config.yaml
num_hidden_layers: 11
hidden_size: 640
num_attention_heads: 10
num_key_value_heads: 10
head_dim: 64
intermediate_size: 1920
vocab_size: 8192
hidden_act: "gelu"
norm: "layernorm"
norm_place: "pre"
norm_eps: 1e-06
positions: "learned"
qk_norm: false
attn_scale: 0.125
bias: "qkv"
tie_word_embeddings: true
parallel_block: false
init: "normal"
init_std_qkv: 0.0319
init_std_o: 0.0
init_std_up: 0.0319
init_std_down: 0.0
optimizer: "muon_variant"
learning_rate: 0.00111
beta1: 0.9
weight_decay: 0.098
lr_head: 0.0048
warmup_steps: 200
schedule: "wsd"
decay_fraction: 0.728
decay_shape: "linear"
final_lr_fraction: 0.0
batch_tokens: [65536, 131072, 262144]
max_seq_len: 1024
doc_mask: false
train_tokens: 997100000
max_steps: 7738
dataset: "wikipedia_en"
MLP neurons of a small language model. Each row is named by its layer, matrix (up: input weights; down: output weights) and neuron, and shows model dimensions 192-319. Each number is 128 + 32 x the weight over its row's rms, rounded and kept within 0 to 255. Numbers have three digits each.
After each neuron's rows, "fires on" lists the tokens most often at its 100 highest values on Wikipedia text that the model never trained on.

L7.up909:175136097070037131102133111133125187132116094118145119138145195100126156076103092163115066175163134107136129132122152141149171137093109146119117180128098092115170177117069148181121206148180164145133171138131102178131102122160104171171128147156147140127170129109130148159139129121145076101137119135147098183126054041153106112128145127167140121061137109080157128145163124116111148193128
L7.down909:187122119146167076216145118155127046130103098084117140108115135111161126174127140152120119149108119077099124138135138140116181154113088134127102155147113153149111159193098147096156076119145107148115165098158112145110168180152141073118056152085135098142115146137130098168102168147112105103136129080106130096101109078172149161126101086175164131140135147141083101080134180135158157127140
fires on: " |", " time:"

L6.up149:156134160079127089106172123170129159108165195074133109122113161114130099133169154107136183182126147146159170173146137164171145126136071122147177156112140176105129138112067149138177114093132123152167144161133012113122144129153155155148129107114133111104149164164083155158073132102145117158099103091081155115082084137140166123117122104140089103165086112134110160094109115125159121100101
L6.down149:131113123100133143081152163130103126098160114086106102152100091104164104103181073143071144108121122075113174147114168127119136102135102111148172060121143092061200060130136151126200096115110109143110097106102153107160143063068131136129132134099119102119084106169123140145149181178115134145110107063122116110125114169164121184174083079186047137163150114138164150109160112109063132175122
fires on: "k", "ov", "sk", "sky", "kov", " Moscow"

L7.up1086:111123142168154100142122190127150114129126125161131132148114125097080100178167123091127169134164125120112065126164170154131091157171118099091118187190102095108166136147142113178165106146120077122139120128175155112140174148060136127068096120163110148065131160137144146101197122170133174146165141076108173092125112140083169191107108152101115119158106026152144094142144110128174106111081
L7.down1086:101121071157160075122093121093144124063127129152100114126151084099112137171112146155082150137148122082114151175146176155068143101143092125124104145094124107113143171151141140128146148155166081159091119087065150116144172138135126111111140101162088122137113081112100091173126119140133153134108088083152131132089134108148164161157119111127121168141154110163119104166148175149113130125068
fires on: " ch", " Ch", " Gr", "Ch", " gr", "h"

L3.up1386:095082189092086149139117104121142207101136100115174180125110149141158098146155127146143149070161149160174142088105135176053135119154100101205144136085144164156201115153177077151116183105128132164170085165112023096102100140138119111198158190150110123113127148092093127085097168117121139088133108099119195081092150124120141184087179171103113160188147061081144167113162145136132124115184
L3.down1386:195157121104209102084171046128126067146121148085133100112122114143203186120164119133131140099141086070181152128117040093140213108127201041121129084119121061128138114073098143120080118177151050177144143140157124194110104127095120160123115082087152117107128141150203082140137161093123143132135110171164075112159110140091149151149093100120150108104134117096087137087127135138155150162099
fires on: "uz", "tern", "d", "un"

L6.up1308:081209080149122093170107186126159145167106127083113097126121095227167093158179123126115097173128122153091153145140126138101149100149161148190192154144034129099172137152106101085105185141134119127086142167163122060152123097062196092143095150120147103084098095138088125118107108096148170095149139150131096070143175097059110054137092166122110208168128139100093185115171097134172122181148
L6.down1308:131121112163130168102077119133118137100140063143099134154135103163113113156094063137071157135113162156125069096139127151124121118172143098159132100120149147108156105118177104160135127125093121081142143143114066077138185111140137063144126168132130060141143092140114074144167140168100175139115125084157124124117136126094112123156076155133151151169063104149099112105152193167139101119151
fires on: " Japanese", "J", "ot", " Mexican"

L7.up69:129145125134133149114100099173106158116146143167134124118160097109122147125118089149102076075153095136123132157081160108124118119073102133126162091099165178182135099167141144134153085134118135091104150179121172108116156111163176138139170190101087106128168129177120107107108116118153175167074062102157109110105072138153111071112099117113137150145172118089121155103142152108172091070112
L7.down69:124104132129113090153113143133121065105099130119103126131127131088082112161141144156091124138112147174109221132145113134135198113152142122125107125100146146175105144170170159098133202089114161104111137102164159112138108071121112147221110083106096134155113106108144112094132158069154095096106160073173130124120064090151154127075101122146179098138147133095116198094126067131124122172173
fires on: " part", " Part", "ić", "stant", "lex"

L7.up1488:128146163157126113132165137160139090079130144140113161112115128168117127119112127150129169124107122160152158177140154143140086150140143182170125113112179107107139144116133080108157084141086138109106082141122068123161094148119091118126150121134126127130114169077110157098129086104076059094107073090101154065168123100138139120094141130135121069067129158070114107162134140104142217119063
L7.down1488:120125138078122155114139156140131090085132150153163100162205171130114139178105107092135181166132111057180180080174192120103115091137164167155125117083111133120152128088085173131160117143139128153131153092076164130138120120185055158100164137126116140163104092131072103154078064133135081101125108157156084121139087100128136123173100154147127099144119135103159124139144160188116193125159
fires on: " M", " Sal"

L6.up988:103180126162107217109119109126181163144125148131125177194126150153122157166201092128200158144068158143087166216121157143159246119148074157155085129139080174167245109140146119066169075164132140132081068124113134171152159136096130122084119110185097115097090146116135215102157049084131198071135078168155168139151082110102079110092132124130083080124142086124154127132153092150111166130134
L6.down988:182094159185166115122146118148086117111060114145186066103159191029107097206084063102166145135114149101139119087150176158146101139207163153118169043103167140126131121114146136092115177089109074112159166125152124133124135112143100120157166105089130094140133095154111092111086115116131084161157121098126142154150145127159126120104157098123126103083100129125158155113161142105104127178136
fires on: " E", " M", " (M", " X"

L6.up566:160054120097119184089167109130110132126171174130130095121234130141147161103171155112151153159135134158077145103127130081110120122111128120117171143124153073142183098104120137156141180125129081123104110124086137105122152162142121114096109125132166101137115136102120090103162188127099127146146094145133149106155037183158151036114102170136128115086110110172102057077163187092107148141135
L6.down566:122111153094131133109104108132146066085129090111129116109115198121115114125112076114136054131128143075134120161159130118127090136086130087102099147147195204127149199115098172138158090195144101129111168142136128128163096078117112096087073089094111076136137103121084077126128164090176133167185115070143155142175085121190152080152092117152151090131127178091170122086126141134090161156109
fires on: " |", " and", " with", " for"

L7.up155:146128091125133144100126064166156106048195178180172125072133078164104126110153130110101132192124101092108157063064112121142176128156124156097108109147083168190100109116149162075096125173114153145122129089193120188157131127197117108112170130166126169154155149071122100072160116109124167089124096126142155174149094104218109154146158129144178125138150074107117166109158169118177155077102
L7.down155:131109113118136140141182096129158087108153122154083145176096062141199188113115181147102134060099109131139084173099117125079122194126173176129075133146149114113126105141118181134046098149121161159100130100178101163164119127080132150105133149118081126123154135164117099135124138119132104142100185080087163082072185127084087128144114143113228132163123084102099107134136143133138123135150
fires on: " b", " ", " emb", "B", "-b", " B"

L3.up1749:151175131095179150198130132190112143149175175076101162118195113149093140153128109147130140091125171104101119131176132099173112137120169118130085155161175083125157122149122101142125052122131118160106134134100200125133103090127150127119168122108144117147142176115085121162090160090127104178173130113143183166127095111045125182117092120097184157169188160093090126118132169203086112126208
L3.down1749:188131128069133121100116126149124132164127135136096153175119099110113117114107078158115105139105157110153198113149126102086118123158160141163082147052090139147170099104148111135108066129130112124125130161153117103152120206144095108177169184119139148145142083151100114124158119116159098147089184145150117117126102137164154160185151064130103104090112149077135186086208139098134093051151
fires on: "\n", " [", ":"

L3.up1289:142121167073090102112115109153135121144138168119128078090098178141115091152133072105128079166127089137126090126105136168158139137129077157167129137081147154141144059135099176191137115147155140124186142122156141138192144100133158151090147108208090124152130131137118052124082112151134123113118150144100091125167132092192078171093109184137187093090116136111160113123135184149126110178047
L3.down1289:167175178103148080153141165101172188189181141114129089157150140110133127095088123118141109151098141108140122104136124160138116228170145180103175147152121139113171104169139139081147056134114102142102101145130117134091080128072149175170120086100110099073122106135141168185141135069171148130107199138089092165097173099146143110155110075137142176151077119149128110055129151125121135142158
fires on: " |", "ass", "er", "ven", "ely", "air"

L7.up1218:088129137098160211154170086111134146093185114183168076068167144167077184152158145075149152118080156094132129200083134078114171097139128145139104111099156171220139140118121111109163190109112106121127092098133117103121167109075101147117138110091201069096058144081173126097118114194099174086172129149110106150109175167185107133188115105122114157114141106163158143151137120134189099171126
L7.down1218:180168136088108108145179122174177121128117160150088150090149121161113066087124133152129148113119137095151135132137172096152210153148107176081136119025122106137156148091075126157169095177116134139097159062122125136109106122158086121141122128144070156101161135146119033147105173105102111103155120115113196159050163153132153094124160154144113051225096210088152122084124093173081051137094
fires on: "B", "-b", " (B", " \"B"

L3.up398:203037123120136151074139149101143132125141104114129118129098124111167094123057177110114129106097118195184210180103152105130130121187132122144128121077134144157150117145188157110124145090204109122135197113163134155126163089132143162095128140132166195152108161104115140078180133151141069165141157077191159160153075170135165098136098116114129137151102171099170185129106069184129089182086
L3.down398:147139129150173181162124111086151141146103154152114110148169069065093145130116122114119096087135040115143136137120109119132141077150161154127133149183130099136171120150049108109141096160174074108117099168187109148170171152102114126133081148080176185137157114073111222135135143129181135109122104135202122148103088192121078122111126174119144132116113116104129178108109082115145101103150
fires on: " |", " m", " 10", "00", "000"

L3.up1484:161128169105164214109057071116149110137100106132151140109071129153151098118111156217152088129136130095146128142167165086079189096137125140044147109133127057132076094102182151143142127123113096042098154096100091125173210124192143106106132115114181107227112143121158214091188120103063099161138150105150119084158135137095167123110164131137084130068143131143048089147130115120095134111137
L3.down1484:128136141163172185198103168115180132100128151132128136119142110170095131108149072113123135136127157138152146161118131152143125128088140096138053124120088122137124131086120093135137090105142118166187172162114149114084147111176146135123122156125126148172130098146106154150135110073137135112178104134145097132124159129150139163120169112126185108162123161091162128163077124120168110072091
fires on: " be", "un", " cross", "ad", "ail"

L6.up1362:135063119133105087112127056182090134116111170099210122175074095178124123121106088129152194130144124091085108122141140110152134202159130091120114074133153102151134106137201118049096120146170145141143084158162105136143042144113147167108102105125082177125137183114125175141083189137124170098163103113167164054106099130155161123187169105122109130094085152170148119061168115144156104079156
L6.down1362:104150146141100125168169097135134050156131100124155122131128110146136108145137128102100180134094228126158115139087149109147153122089112112137134173137138132099148092109104132131146124088173115089160101038112159169101090153083130162130135075153125134188157121169069130133108100087139100126130089162129102111165134181135099138118169192142137062136094180116126142137178153096094086080126
fires on: " t", "it", "et", " Det", " Bet"

L7.up529:088110115102151122140122118177101167120136182171126128173111124150133124181106153081101137170120118154122152195138110124083145119056122152171148102103119090127137124075098054181092129115102168164150130153094112147145098181125218115122141129113140107080119130149186170133070108168157130080129102129136098134119154184113057138126160073131128141160127166110185168124134114090152128062131
L7.down529:146136115113099102163113139098163072090160066128165067161079072124105145108105109089125161153174175198191149145138079117160121134113163139178150136117140099167153163112117180121094164094081157114049103040170147104116131098090150153083160133034139119167223162158149121185087085152108113155118121113160078140135089119084142130117138115083142147150062097069111085066125067144152139175113
fires on: " the", " int", "v", " l", "ar"

L3.up1441:140118130107154155109083156104122109112125141140124215081129087192163110136095131131086125157125128090138150110162168055043172121144143193145104111161090092135111052120169066103130100177123069099114104116116135099085131087117162125119142194136116096183085108143150194128148080120132082102148113149147160125150130207118148141122089129159150189187173121182094108132089124142087204152137
L3.down1441:120127062155155110113190081116120174111155102088154136111053137152029168125104122112157160144122164095153089119115155150168169106137140088178105059109091117091116104116095123100167138085140119044114142120126128120169190126110131113039134162142119150100120086194073116129125121184111079135150104113146149143163121115109092193192117121073182104079104134043148145073163136138179104137138
fires on: " to", " Hel", " rel", " hel", " Bl", " bl"

L6.up1012:128120107132141165094082100101134137116144152084111118152141128123155061090139147145125128146117075100102126116105140121066142084169168154080098122172113121179119190160125124108101116089119103105135107130114132090128159073138087132131146086138103072155101120137117204193217155152022123126143136116065116107116138069203163115135122110151189100150027107158153059107126128098069106070172
L6.down1012:161118114109130223136185198143125204140107094102074150140181060154171118155170176093090109074118116077035070126124135132101201114193169118046127153129147167153128176172153146172098170127101103117138141097144163077164141116143102131148141098107094107139122109085128115124157114176094175166161150072080127087172113113170094106148112073105108139124053115075164082128134096130081150123117
fires on: " Th", "h", " Zh", " Dh", "ach"

L3.up1786:155141168175173089175120132108116151031149094105095131073176122102145157169128104092133147119148077156092129193108093144107160078105170145158169075087079088119111114100120095096116112134160165152112181174135091200156148093103152132099125096124111132185084073153162104138187104091156129118146136094119113179142098107081135067156125127124139100085086121096133136155113097108082037149117
L3.down1786:203124104114122129148126165177158118150175145210179190112108174166117132122090124116114083117074126125087104158114133147179159108132047173153162132129118109157124113182130155127127155133115141113135138107152180097088140195138096110148122190187119120138131145178165107117092146108156153147096147129160150091073129095127112179152131112149165150160098138141129156097116124122119153150145
fires on: " gr", "gr", " Gr", "orm", "ign", " prote"

L3.up428:059145127086121099162138099183164127118171114185164160178098094123047143099138149167095139129154153117142121153095115144140152138161082162099120121111158085148178056135116172103096147091072188081102104149057174084066125144152119142105130166155110119161174146097125092094131091132129155116167149163105110108201124107168100177130123131181163116146122151169107073104104196079174143164131
L3.down428:120070116102148118116115090104141120128125137142177183123094086147089169124203160178115125143123124107125135163113165138089149136109083063101159135155173076175046128150118139148111110066095130176072173085115143151122117164081127125113133126169125135150141122140130131119132114134188139050189101146071087164169125122164196140126122088133093132084159165066137110108094164125185165143138
fires on: " had", "ant", "ist", "est", " Angel", " having"